python train.py --d_model=384 --n_kv_head=3 --norm_place="pre" --init="uniform" --schedule="wsd" --batch_tokens=131072
MLP neurons of a small language model. Each row is named by its layer, matrix (up: input weights) and neuron, and shows model dimensions 240-303. Each number is 128 + 24 x the weight over its row's rms, rounded and kept within 0 to 255.
After each neuron's rows, "fires in" lists the words (lower case) most often at its 100 highest values on Wikipedia text that the model never trained on; "fires on" lists the tokens most often at its 100 highest values on Wikipedia text that the model never trained on.

L8.up1337 [ 86 104 136 114 101 153 152 128 102 102 119 123 169 155 130 148 133 126 113 159  96 131 132 143 146  88  48  70 118 138 129 118 145 120 118 129 163 139 131 117 167 135 159 143 151 103 127  28 148 107  82  90 101 116 109 136 122 143 125 126 108  87 121 139]
fires in: "to"
fires on: " to", "s", "ki"

L9.up915 [119  58 132 120  98 176 118 114 168 105  90 113 134 114  99 117 119 125 103 115 146  84 160 114 132 115 102 118 171 151 137 106 152 150 119 112 143 106 138 157 156 149 156 124 126 102 130  96 135 144 116 170 112 158  79 137 154 151 139 185 129 114 117 103]
fires in: "after", "as", "on", "in", "had", "over"
fires on: " after", " on", " as", " in", " As", " had"

L9.up1475 [122 121  85  71 113 101 100 128 144 107  98  84 123 119  82 147 110 140 102 120 152 137  84 117 110  96 134 130 128 164 143 101 109 162 118  87 155 125 185 121 117 102  91 142 113  99 133 124 187 150 124 182 133 130 117 132  83 190 124 138 150 119 138 109]
fires in: "the", "at", "was", "of", "aged"
fires on: " the", " at", " was", " of", "aged"

L5.up619 [141 146 127 175 141 128 115 119  85 113 129 163 104 134 176 131 144 141 148 148 117 138 152 171 190 134 123 161 138 101 153 145 120 157 120 137 100 116 114 107 182 154 181 135 118 160  75 139 156 142 105 122 163 148 136 153 139 129 110 153 136 102 106 103]
fires in: "the", "its", "his"
fires on: " the", " its", "i", " his"

L5.up914 [144 125 108 136  99  95  85  84  99 147 123 139 124 154 139 105 129 110 113 143 163 106 105 133 114 136 105 125 132 115  72  87 142 140 172 138 153 146 157 121 142  59 120 101 131 111 162 154 144 139 135 104 152  99 141  68 141  90 139 166 107 131 122 142]
fires in: "has", "is", "have", "can"
fires on: " has", " is", "s", " have", " can"

L10.up1480 [130 144 150 136  85 108 102 158 154 111 126 161 135 124 178 149 167 132 116 108 111 137 120 139 144  90 134 145 144 184 145 130 137 154 108 136 113  84 154 129 161 120 124  96 137 144 170  95 149 146  64  90 144 167 134 156 143 126 138 131 129  90  99 129]
fires in: "the", "of", "one"
fires on: " the", " of"

L9.up1023 [104 183 119 160 114 144 179 147 118 124 131 167 112  79 118 132 128 181 124 141 133 136 169 127  67 144 113 126 146 139 149 104 131 120 141 121 112 103  90 107 127 108  94 130 122 134 100 144 153 124 120  93 108 173 143 154 108 121 162  97 137 185 120 159]
fires in: "was", "is", "been", "also", "has", "the"
fires on: " was", " is", " been", " also", " has", " the"

L8.up816 [ 92 140 152 132  85  86 113 137 128 146 113 189 133 129 137 168 116 135 103  85 112 131 146 115 132 103 161 139 142 127 120 125 101 149 127 124 138 124 127  91 179 125 125 142 153 132 115 117 116 153 140 149 126 115 141 141 131 120 125 142 156  90 129  78]
fires in: "of"
fires on: " of", " de"

L10.up808 [109 122 147 153 116 127 138 100 117 106  90 147 120 122 133 126 151 169 160 114 115 182 123 155 120 151 172 134 139 159 150 100 129 133 164 151 109 130 150 146 116 121 153 146 140 111 155 133 141 158 155 141 105 162 158 177 170 129 154 154 131 135  99 140]
fires in: "the", "anthology", "is", "a", "one"
fires on: " the", " an", " a", " is", " was"

L8.up198 [128 146 120 130 136 105 126 130 112 140  77 138 123 109 153 135 110 127 132 135 144 151 137 137 107  93 148 158 166  91 136 105 113 126 105 157 122 125 115 123 161 160 113 161 143 148 169 105 123 136 123 105 142 150 147 160 137 117 156 105 141 111 101 154]
fires in: "a", "the", "her", "of", "an", "his"
fires on: " a", " the", " her", " of"

L8.up1459 [152 129 130 193 143 115 126 166 123 162 176 142 173  97 124 114 112 130 120 141 106 137  78 142 135 133 144 122 118 109  81 103 119  55 153 164 124 178 131 148 166 157 111 131 118 155  95 111  95 105 113 131 168 110 149 156 118 142 124 125 139 111 152 144]
fires in: "to", "at", "before", "from"
fires on: " to", " at", "to", "s", " before", " from"

L9.up201 [108 148 165 136 121 146 160 130 110 130 147 128 110 119  84 118 101 133 104 127  96 147 145 116 155  85 100 103 131 137 117 139 142 171 137 132 142 109 133 120 116 141 101  86  88 127 149 113 126 136 142 165 149 164 133 164 108 144 100 104  99  86 111 106]
fires in: "as", "for", "of", "by", "and"
fires on: " as", " for", " of", " by", " and"

L9.up531 [123 155 163 157  84 124 110 125 102 106 131 163 107 140 118 125 108 138 125 150 120 145 130 155 152 113  97 124 113 144 160 153 138 108 110 155  98 158 123 144 193 137 111 169 130 134  87 135 115 116 124 140 126 149 160 134 147 140 152  83 126 108 126 149]
fires in: "from", "not", "to", "of"
fires on: " from", " not", " to", " of"

L5.up514 [134 145 120 154 142 144 125 106 151 102 142 100 117 103 129 146  98 142 125 139  94 124 128  80 125 125 110 134 148 139  90 141 103 104 118 135 111 104 119 131  92 131 111 137 158 143  96 108 111 134 136 164 126 137 146 124 102 105 147 140 113 158 134 127]
fires in: "is", "was"
fires on: " is", " was", "co", "w", "z", "we"

L8.up876 [116 159 167 138 167 107 151 154 109 159 181 134 121 151 113 156 139 116 111 132 180 105 111 122 145 115 132 126  94 125 126 121 135 169 179 138 147 103  94 173 144 151 131 111 118 130 126 124 173 149 131  93 130 189 131 123 129 126 130 120 138 127  75  85]
fires in: "the", "s", "2016", "his"
fires on: " the", "s", "6", " his", "0"

L9.up907 [124 110 156  73  73 113 131 109  84 120 103 111 131 117 115 119 147 154 172 122 122 133 127 135  91 105 149 128 112 167 147 133 107 127  88 122 109 151 133 124 111 109 144 134 114 144  96 149  67 165 123 129 123 124 148 165  67 144 153 123 122  87 109 120]
fires in: "at", "in"
fires on: " at", " in", " of", "in", "de"

L10.up830 [121  80 150 159 139  94 149 133  79 123 136 166 122  70 111  77 114 161 124 117 126 114 120 162 168 124  90 118  91 167 121 124 183 115 149 166 116 122 120 157 156 133 129 171  98 155 105 125 105 131 101 128  79 138  98 107 123 159  97 132 119 148 121 144]
fires in: "the", "from", "in", "on", "along"
fires on: " the", " from", " in", " on", "ed", " along"

L8.up626 [119  94 163 141 104 121 143 138 142  82 135 160 119 134 126 145 132 155  83 140  69  96 141 126 118 116 121 133 127 116 172 134 113 139 123 102 122 139 142 117 155 147 102 107  86  81 157 132 118 143 158 127 133 101 121 124 134 134 134 111 154 124 138 130]
fires in: "a", "to", "in", "into", "her"
fires on: " a", " to", " in", " into", " her"

L8.up658 [127 101  96 136 160 128 151 110 129 125 184 139 118 177 150  96  84 126 120 132 110 164  84 145  88  99  95 173 179 127 127 116 133  96 146 111 124 134 154 151 151 117 124 128 126 128 156 115  96 158 101  76 116 116 119 148 109 105 150 157 160  77 146  93]
fires in: "to", "too", "i"
fires on: " to"

L9.up328 [124  90 140 175  95 101 172 133  79 103 178 137 132 158 110 115 108 111 135 119 130 160  99 118 118 135 137 169  87 122 129 125 126 144 106 162 147 138  95  88 161 154 175 111 120 144 158 145 128 126 111 110 134  99  90  95 130 121 135 137 133 111 129 139]
fires in: "i", "who", "there", "should", "isabelle", "would"
fires on: " I", "I", " who", " should", " El", "s"

L9.up472 [187 102  97  95 143  75 129 144 137 131  90 167 121  94 154 110 158 111  85 144 105 156  81 122 105 106 109 184 158 128 117 144 119 122 177 117 120 126 148 115 133 108 140 154 134 114 167 137 129 146  90 110 136 132 126 139 114  93 145 129 126 147 110 150]
fires in: "is", "one", "the", "as", "a", "an"
fires on: " is", " one", " the", " a", " as", " ="

L8.up502 [104  75 128 117 108 154 128 147 134 108 115 187 127 121 131 160 108 106 184 140 148  87 141 134 158 125  90 118 115 120 140 156 173 103 163 116 137 124 135 139 151 136 133 157 120  83 127 176  96 113 101 103  94 145 118 123  99  85 104 136  98 131 119 146]
fires in: "the"
fires on: " the", "in", "or"

L8.up1475 [111 135 122 134 148 100 103 129 157 132 145 155 134 130 158 126 117 102 131 120 119 139 135 135 149  99 109  88  96 119 108 165 174 121 150 166 115 151 153 152  84  90  89 118 101 101  91 104  98 114 107 149 101 153 127 100 139 155  92 133 128  87 113 126]
fires in: "of", "for", "where", "to", "among"
fires on: " of", " for", "ing", " where", " to"

L8.up903 [144 101 124 134  97 145 119  90 106 142 156 123 134  74 149 146  99 126 115 122  93 127 135 156  97 107  74 114  83 160  95 170  96 113 127  93 173 120  93 133  92 123  69  91  55 132 143 128 126 146  66 121 121 103 121 105 134 120 122 135 162 114 139 135]
fires in: "to", "be", "when", "steady"
fires on: " to", " be", " Ste", "ly", "te", " when"

L8.up522 [140  87 122  93 107 106 140 120 131 119 111 134 132 124 135 142  85 106 151 124 195 111 118  96 155 134 159 161 105 122 136 101 128 103 121 139 156 168 144 104 143 133 166 116 115 135 152 103 136 151 133 131 110 122 148 128  96  83 113 148 106 115 135 117]
fires in: "and", "was", "were", "sold", "began"
fires on: " and", " was", "ic", " were", " sold", " began"

L5.up1292 [164 125 115 116 164 105 126 115 115 167  83 119 107 119 141 101 106 141 153  96 112 139 142 146 137 145 113 127 184 170 147  96 131 135 144 149 102 184 175 127 143 135 138 101 140 155 155 134 134 140 160 122 155 136 136  78 133 146 146 140 157 100 127 126]
fires in: "of", "in", "on"
fires on: " of", " in", " on"

L10.up792 [111 121 146 118 103 127 143 159 149 155 120 163  98 121 117 139 100 113 138 166 118 141 120 112 109  81 125 124 117 116 150 121 144 116 156 124 134 120 109 102 161 111 140 128  97 170 122 142 135 138 154 138 141 118 151 122 152 131 161 146  89 169 132  97]
fires in: "from", "until", "since", "the"
fires on: " from", " until", " From", " since", " the"

L5.up1201 [150 119 136 118 125  98 119 128  90 144 123 129 142 110 129 203 137 115 146  96 104 166 131 138 128 110 115 115 137 180 112 140 113 113 116 109  46 122 154 144 195  98 137 145  83  71 119  99 123 106 131 114  87 137 122 111 153 113 118 127 168 121  93  88]
fires in: "on"
fires on: " on", "On", " On", "day"

L5.up837 [ 76 110 142 133  98 124 122 141 137 136 151 143 140 113  93 118 111 132  89 146 128 125 137 140 129 111 135 122 156 167 137 118 121 155 126 114  99 151 134 137 150 116 135 123  84 140 132 108 123 140 129 138 123 117  84 153 163 115 156 115 156 100 161 138]
fires in: "on", "about", "involved", "out", "details", "investigate"
fires on: " on", " about", " involved", " investigate", "in", " out"

L5.up654 [116  87 118 162 113 103 145 120 105 165 145 131 110 115 114 159 148 138 155 139  53 110 121 117 114 112 147 135 115 156 124 144 101 117 138  81 112 128 137 100 127 114 125 137  95 126 113 154 177 119  85 102 118  88 123 139 153 114 126 114 188 160 123 153]
fires in: "she", "her"
fires on: " She", " her", " she", "ock", "an"

L5.up668 [175 163 136 131 117  92 160 102 129 164 137 129 142 155 139 142 136 119 148  99 156 109 140 126 129 123 109 147  80 106  82 130 107 128 167 139 161 132  79 116 128  97 124 143 161 109 137 109 104 158 126 134 109 115 109 138 162 135 128 139  87 106  93 151]
fires in: "is", "has", "holds", "set", "takes"
fires on: "s", " is", " has", " set", " takes"

L8.up1409 [165 131 125 148 121 127 104 162 142  86 115 149 108 106 149 135 126 124  81  96 115 156 138 158  96 136 140 120 174 116 144 115  78 162 151 118  58 106 122 119 117 134  64 118 107 111 135 141 183 124 114 100 167 123 132 145 110  94 139 139 141 172 112 118]
fires in: "who", "he", "was", "had", "which", "later"
fires on: " He", " who", " was", " had", " which", " later"

L9.up447 [ 91 100 143  92  99  90 127  98 132 156 130 130 138 115 143 117 126 127 108 136 171 111 130 122 175 135 135 171  95 150 126  87 138 132 147 139 142 120 109 141  98 120 120 120 121 113 169 167 165 126 124 131 166 115 116 112 146 110 113 119 138 115 137 114]
fires in: "new", "former", "current", "news", "original"
fires on: " new", " former", " New", " current", " public"

L8.up1055 [121 158 139 122 138 113 135  85 127 129 143 181 128 140 139 117 105 141 143 105 107 133 144 139 112 110 111 156  80 123 158  98 132 118 133 144 115 100 169 181 168 151 136 110 139 101 152 138 129  96 133 125 147 136 122 130 122 128 123 132 114 101 109 148]
fires in: "for", "on", "real", "to", "in", "find"
fires on: " for", " on", " find", " to", " in", " comp"

L8.up127 [121 124 145 163 136 144 131 110 119 133  83 116 112 110 136 121  90 123  95 126 168 136 131 122 107  92 134 112  90 158  94 147 109 103 130 101 145 102 156 131 128 101 135 138 136 157 130 163 183 138 111 124 131 102  64 116 107 106 130 110 143 140 137 152]
fires in: "be", "as", "was", "is", "would", "also"
fires on: " be", " as", " was", " is", " would", " also"

L8.up860 [117 154 141 120 135 137 179 169 141 146 132 145 162 129 165 101 121 171 135 158 139  90 148  99 143 124 116 142 164  86 165 123  98 109 125  75 111 128 100 153 152 131 111 122 105 107 144 159  98 134 131 123 166 100 118 184  99 130  83 117 140  84 159  93]
fires in: "of", "for", "to", "won"
fires on: " of", " for", " to", " won"

L8.up121 [118 144 132 115 113 108 132 109 139 138 106 116 112 144 124 160 122 138 132 122  95 111 142 147 139 148  95  69 151 118 157 124 161 161 164 112 119 119  97 153  81 125 124 147  87 108 117 109 152 158 147 123 154  83 139 148 110 142 160 198 116 134 198 123]
fires in: "of", "in", "improve"
fires on: " of", " in", "s", " improve"

L10.up1352 [152 162 131 142 143 142 123 121 102 102 164  78 147 128 105 125 182 135 115 133  89 150 125 146  94 112  97 140 115 117 142 146 132 125 160 121 109 132 120 116 138 118 102 141 132 136 141 129  85 150 155 114 139 171 124 121  86 130 163 113 102  81 109 144]
fires in: "in", "on", "won"
fires on: " in", " on", " won", "2"

L10.up523 [138 128 171 141 131  91 129 138 153 113 152 135  86 122 132 105 135 137 142 124 168 128 142 115 121  84 151 174 158 103 110 101 135 142 138 114 121  93 156 143 109  74 130 140 175 118 144 111 131 174 171 124 118 118 116 170 133 153 142  83 154 122 130  86]
fires in: "has", "was", "for", "had", "after", "than"
fires on: " has", " was", " for", " had", " than"

L10.up896 [ 96 131 122 152 178 108 147 130 134 117 148 144 135 134 134 120 106 141 116 134 123 146 134 131 117 117 110 131 122 105 144 107 117 157 132 135 123 127 133 140 163 125 177  87 128 130 130 138 145 120 172 112 120 134  87  98 129 101 114 168 173 114  96 114]
fires in: "to", "general"
fires on: " to", " General"

L10.up371 [133 147 129 136  96 111 159 163  85 134  80 142 149 108  90 138 152 125 111 175 151 110 150 153 129 144 146  67 169 115 118 131 114 124 110 103 171 115 161  74 149 124  81 145 126 105 104  88 176 147 142  95  96 144  80  90 167 103  80 155 150 152 143 112]
fires in: "the", "his", "s"
fires on: " the", "s", " his", "em"

L8.up653 [116 109 113 146 128 157 133 134 161  90 124 131 128 110 122 170 124 125 171 144 121 137 155  89 152 157 117 155 179 203 127 121 129 115 109 137 148 152 128 150 159 116 120 122 124 148 115 119 140 138 143 115 123 118 113 115 160 153 139 116 129 107 155 149]
fires in: "in", "of", "by", "on", "around"
fires on: " in", " of", " by", " on", " around"

L5.up229 [159 140  76 135 142 147 127  94 121 114 128 163 145 155 150 115 120 128  81 135 159 113 114 166 130  90 133 110  92 156 124 127 121 121 158 105 150  74 127 125 134 132  83 135 140  99 124 128 142 136  85 109 158 112 113 144  60 133 118 149 116 116 125 109]
fires in: "to", "still", "best", "closely"
fires on: " to", "ly", " best", " still"

L8.up667 [101 117 150  94 140 132 107 171  92 162 131 152 147 140 176 161 136 109 129 128 136 110 132 141 137 115  92 168 106 123 120 133 145 136 180 133 137 127 133 165 128 153 155 147 106 125 169 116 116 127 138 108 142 156 197 126 122 124 146 119 102 128 108 119]
fires in: "the"
fires on: " the", "ur", " The"

L9.up406 [131 112 108 152 119 130 148 134 156 132 162 148 151 130 161 139 160 159 148 104 109 115 158 108 130 115 121 110 139 147 191 146 137 132 182 145 113 127  90 122 190 145 111 150 130 130  79 151 120 152 135 117 153 143 139 144 136 127 138 107 137  98 105  86]
fires in: "at", "in", "to", "during", "on"
fires on: " in", " at", " to", "ing", " during", " on"

L9.up222 [101 124 105 131 112 117 121  73 125 127 183 104 114 130 150 119 138 147 152  87 112 105  91 107 127 117 150 152 118 122 103 155 106 154 156 148 162  99 108 137 161 146 124 113  79 109 104 128 148 106 107 163 164  98  98 132 141 100 100 145 148  82 100 115]
fires in: "new", "line", "news"
fires on: " New", " new", " line", "s"

L10.up225 [143 150 110 121  93 136 156 134 118 132 115 104 149 154 112 141 122 128 136 131  83 128  95 132  85 102 126 128 161 100  98 160 106 143 106 136  99 103 128 115 112 110 143 130 168 136 140 140 124 148 135 114 124 154 124 142 117 114 107 131 136 131 133 122]
fires in: "the"
fires on: " the", " The", "The"

L9.up1197 [127 142 153 117 145 122 144 103 148 131 134 117  99 166 125  88 115 119 134  96 145 145 141 144  71 106 138 122 125 116 112 157 119 160 136 120  84  84 168 159 102 130 148 132 113 163 108  97 138 174  97 135 144 163 170 126 158  79 128 171 131 104 149 136]
fires in: "in", "of", "to", "by", "for"
fires on: " in", " of", " to", " by", " for"

L10.up799 [137  91 142 148 136 114 128 108 122 157 128  98 104  95 115 139 135 101 105 137 144 126 128  69  82 108 157 105 108 129 114 172 105 148 176 128  89 128 147 126 160 146 107 114 119 115 100  94 123 106 148 141 139 192 124 122  99 129  97 103 133 109 157  96]
fires in: "with", "by", "against", "for"
fires on: " with", " by", " against", "ed", " for", "ing"

L9.up1120 [111  99 114 112 117  67 123  91 137  87 158 114 145 150 123 149 107 140 160 143 164 118  78 140 173 163 123 169 132 161 123 141 127 112 135 119  86 123 135 142  58  83 137 102 125 115 181 151 106 137  99 132 138 112 141 134 165 107  91 141 140 130 156 154]
fires in: "was", "made", "began", "built", "founded", "as"
fires on: " was", " made", " began", " built", " founded", " as"

L9.up680 [120 138 117 105 142 127 162 132 134 130 111  79 126 113 108 130 124 147 120 157 109 115 140 152 142 133 113 140 139 228 110 148 161 163 162 128 130 103 128 141 138 138 119 119 118 107 148 143 148 149 120 104 117 107 126 144 158 122 130 111 152 158 137 118]
fires in: "to", "into", "of", "entered", "in"
fires on: " to", " into", " of", " entered", " in"

L8.up676 [ 89 148 108 174 101 135  89 123  95 121 145 157 148 128 133 174 130 143  85  80 108 109 116 111 162  90 135 155 156 153 137 158 123 176 132 153  95 127 138 132 118 134 141 126 123 163 139 151 108 177  96 132 144  99 123 170 117 134 130 187 116 112 132 116]
fires in: "of"
fires on: " of", "4"

L8.up1433 [125 151 122 118 133 121 155 103 138 124 103 111  86 129 148 142 125 180 106 142 148 146 134 126 114 123 134 130 120 154 117 113 143 102 137 142 146 115 136 149 156 109 134  98 139 131 125 110 151  67  69  92 125 130 101 140  88 118 153 142  96 193 139 208]
fires in: "was", "is", "been", "were", "as"
fires on: " was", " is", " been", " were", " as"

L8.up1423 [126 122 126 156 109 123 143 155  90 154 183 200  94 118 168 131 142 110 155 144 113 135 118 146 104 105 143 124 120  90 124 113  96  79 133 145 147 111 101  81 120 152 101 153  77 209 164 115 129 120 112  91 115 115 102 138 152  87 101 115 137 122 101 145]
fires in: "the", "2024", "2023", "2025"
fires on: " the", "2", "the"

L5.up1527 [119 138 135 132  97  98 134 164  96 141 137 126 136 108 102 171 148 129 118 139 132  89 141 151 140 138 110 130 146 130 130 130 133 129 149 132 140  93  86 103  86 118  83 168 138 116 129 145 118 141 164 121 163 138 118 139 166 104 109 145 114 170 141 131]
fires in: "a", "the", "of", "by"
fires on: " a", " the", " of", " by", "A"

L5.up1090 [145 112 137 154 163 160 145 113 123 109 167 132 133 149 127 142  97  98 165 153 139 123 129 118 111 161 131 154 130 104 133 138  94 126 138 104 180  95 104  90  90 148 131 164 104 178 123 127 178 143 150  60 111  61 133 100 125 131 106 102 145 146 161 129]
fires in: "2020", "2024", "2025", "2021", "2023"
fires on: "2"

L9.up459 [120 130 100 130 125 172 117 137  64 126 149  70  66 132 141 117  64 101 111 152 160 148 118 137 155 142  89 142 138 127 140 124 143 175 100 106 113 116 130 132 128 130 133 125 138 134  82  97 199 146 118 145 150 155 136 139 146 132 120 114 145 121 159 142]
fires in: "as", "than", "over"
fires on: " as", " than", " over"

L10.up902 [150 120  85 129 101 105  99  80 135 132 145 129 142 113 101 110 113 124 150 121 100 119 132 133 132  97 107 122 150  93 147 171 132  84 193 120 106 152 123 103 140 120 147 146 146 139 109  86 165 155 132 183 156 157 135 121 101 149 130 137 156  92 119 159]
fires in: "is", "as", "was", "football"
fires on: " is", " as", " was", " football"

L8.up1323 [108 117 157 148 158 120 121 108 154 107  97 158  91 112  88 137 159  93 115 150 132 139  87 150 146 105 127 112  41 161 154 114 143 149 165 119 121 102 133 182 126 137 118 143 163 121 116 182 124 129 126 151 119 116  99 100 144 107 143 104 136 132 125 102]
fires in: "in", "from", "to", "by", "into"
fires on: " in", " from", " to", " by", " into"

L8.up1376 [121  92 116 142 143 122 161 104 131 122 132 204 110 101 101 126 114  97 144 126 112 106 108 149 145 128 108  91 132 122 154 111 108 136 154  80 100 147 100 137 149 131 114 158 148  98 136 120  99 131 146 126 138 165 133 141 100 188 130 121 123 139  94 119]
fires in: "at", "of", "in", "from", "to", "the"
fires on: " at", " of", " in", " from", " to", " the"

L10.up951 [125  95 156 119 135 101 130 114 151 106 114 139  65 132 120 126 106 145  93 122 170 188 120 130 144 151 130 171 130  97 143 149  96 124 110 129 128 118  89 142 174 134 109 182  98 109 132 108 147 162 143 119 100 181 106 190 135 103 123 126 148 112 127 118]
fires in: "of", "from"
fires on: " of", " from", " Di"

L8.up324 [167  81 111 121 120 131 138 113 113  97 104  81 109 126 121 111 130 168  71 143 106 136 110 140 126 105 120 144 165 134 104 183 133 142 134 117 108 140 117 149 118  87 131 134  90 144 101 141 136 168 119  95 123  90 122 111 132 117 147 171 150 120  75 138]
fires in: "on"
fires on: " on", "On", " On"

L5.up72 [113 104 128 161 109 135 119  92 147 138 129 110 132 132 116 106 114 125 162 147 170  96 143 126 147 122 137 131  65  83 123 138  90 148 131 122 164 155  80 149 173  72 128 158  67 100 160 120 146 153  86 163 104 122 127 127 109 123 132 131 159 118  84 121]
fires in: "that", "who", "you", "it", "he", "will"
fires on: " that", " who", " Will", " it", " You", "s"

L8.up1260 [180  89 154 113 108 108 137 145 141 137 118  99 147 162 147 135 119  91  93  96 119 126 113 113 102 125 140 151  85 131 169 140 104  92 130 112  98  84 156 112 113 115 168 139 152 137 137 127 149 117 108 200 128 157 144 105 170 126 147 125 127  99 149 163]
fires in: "be", "was", "not", "is", "were", "are"
fires on: " be", " was", " not", " is", " were", " are"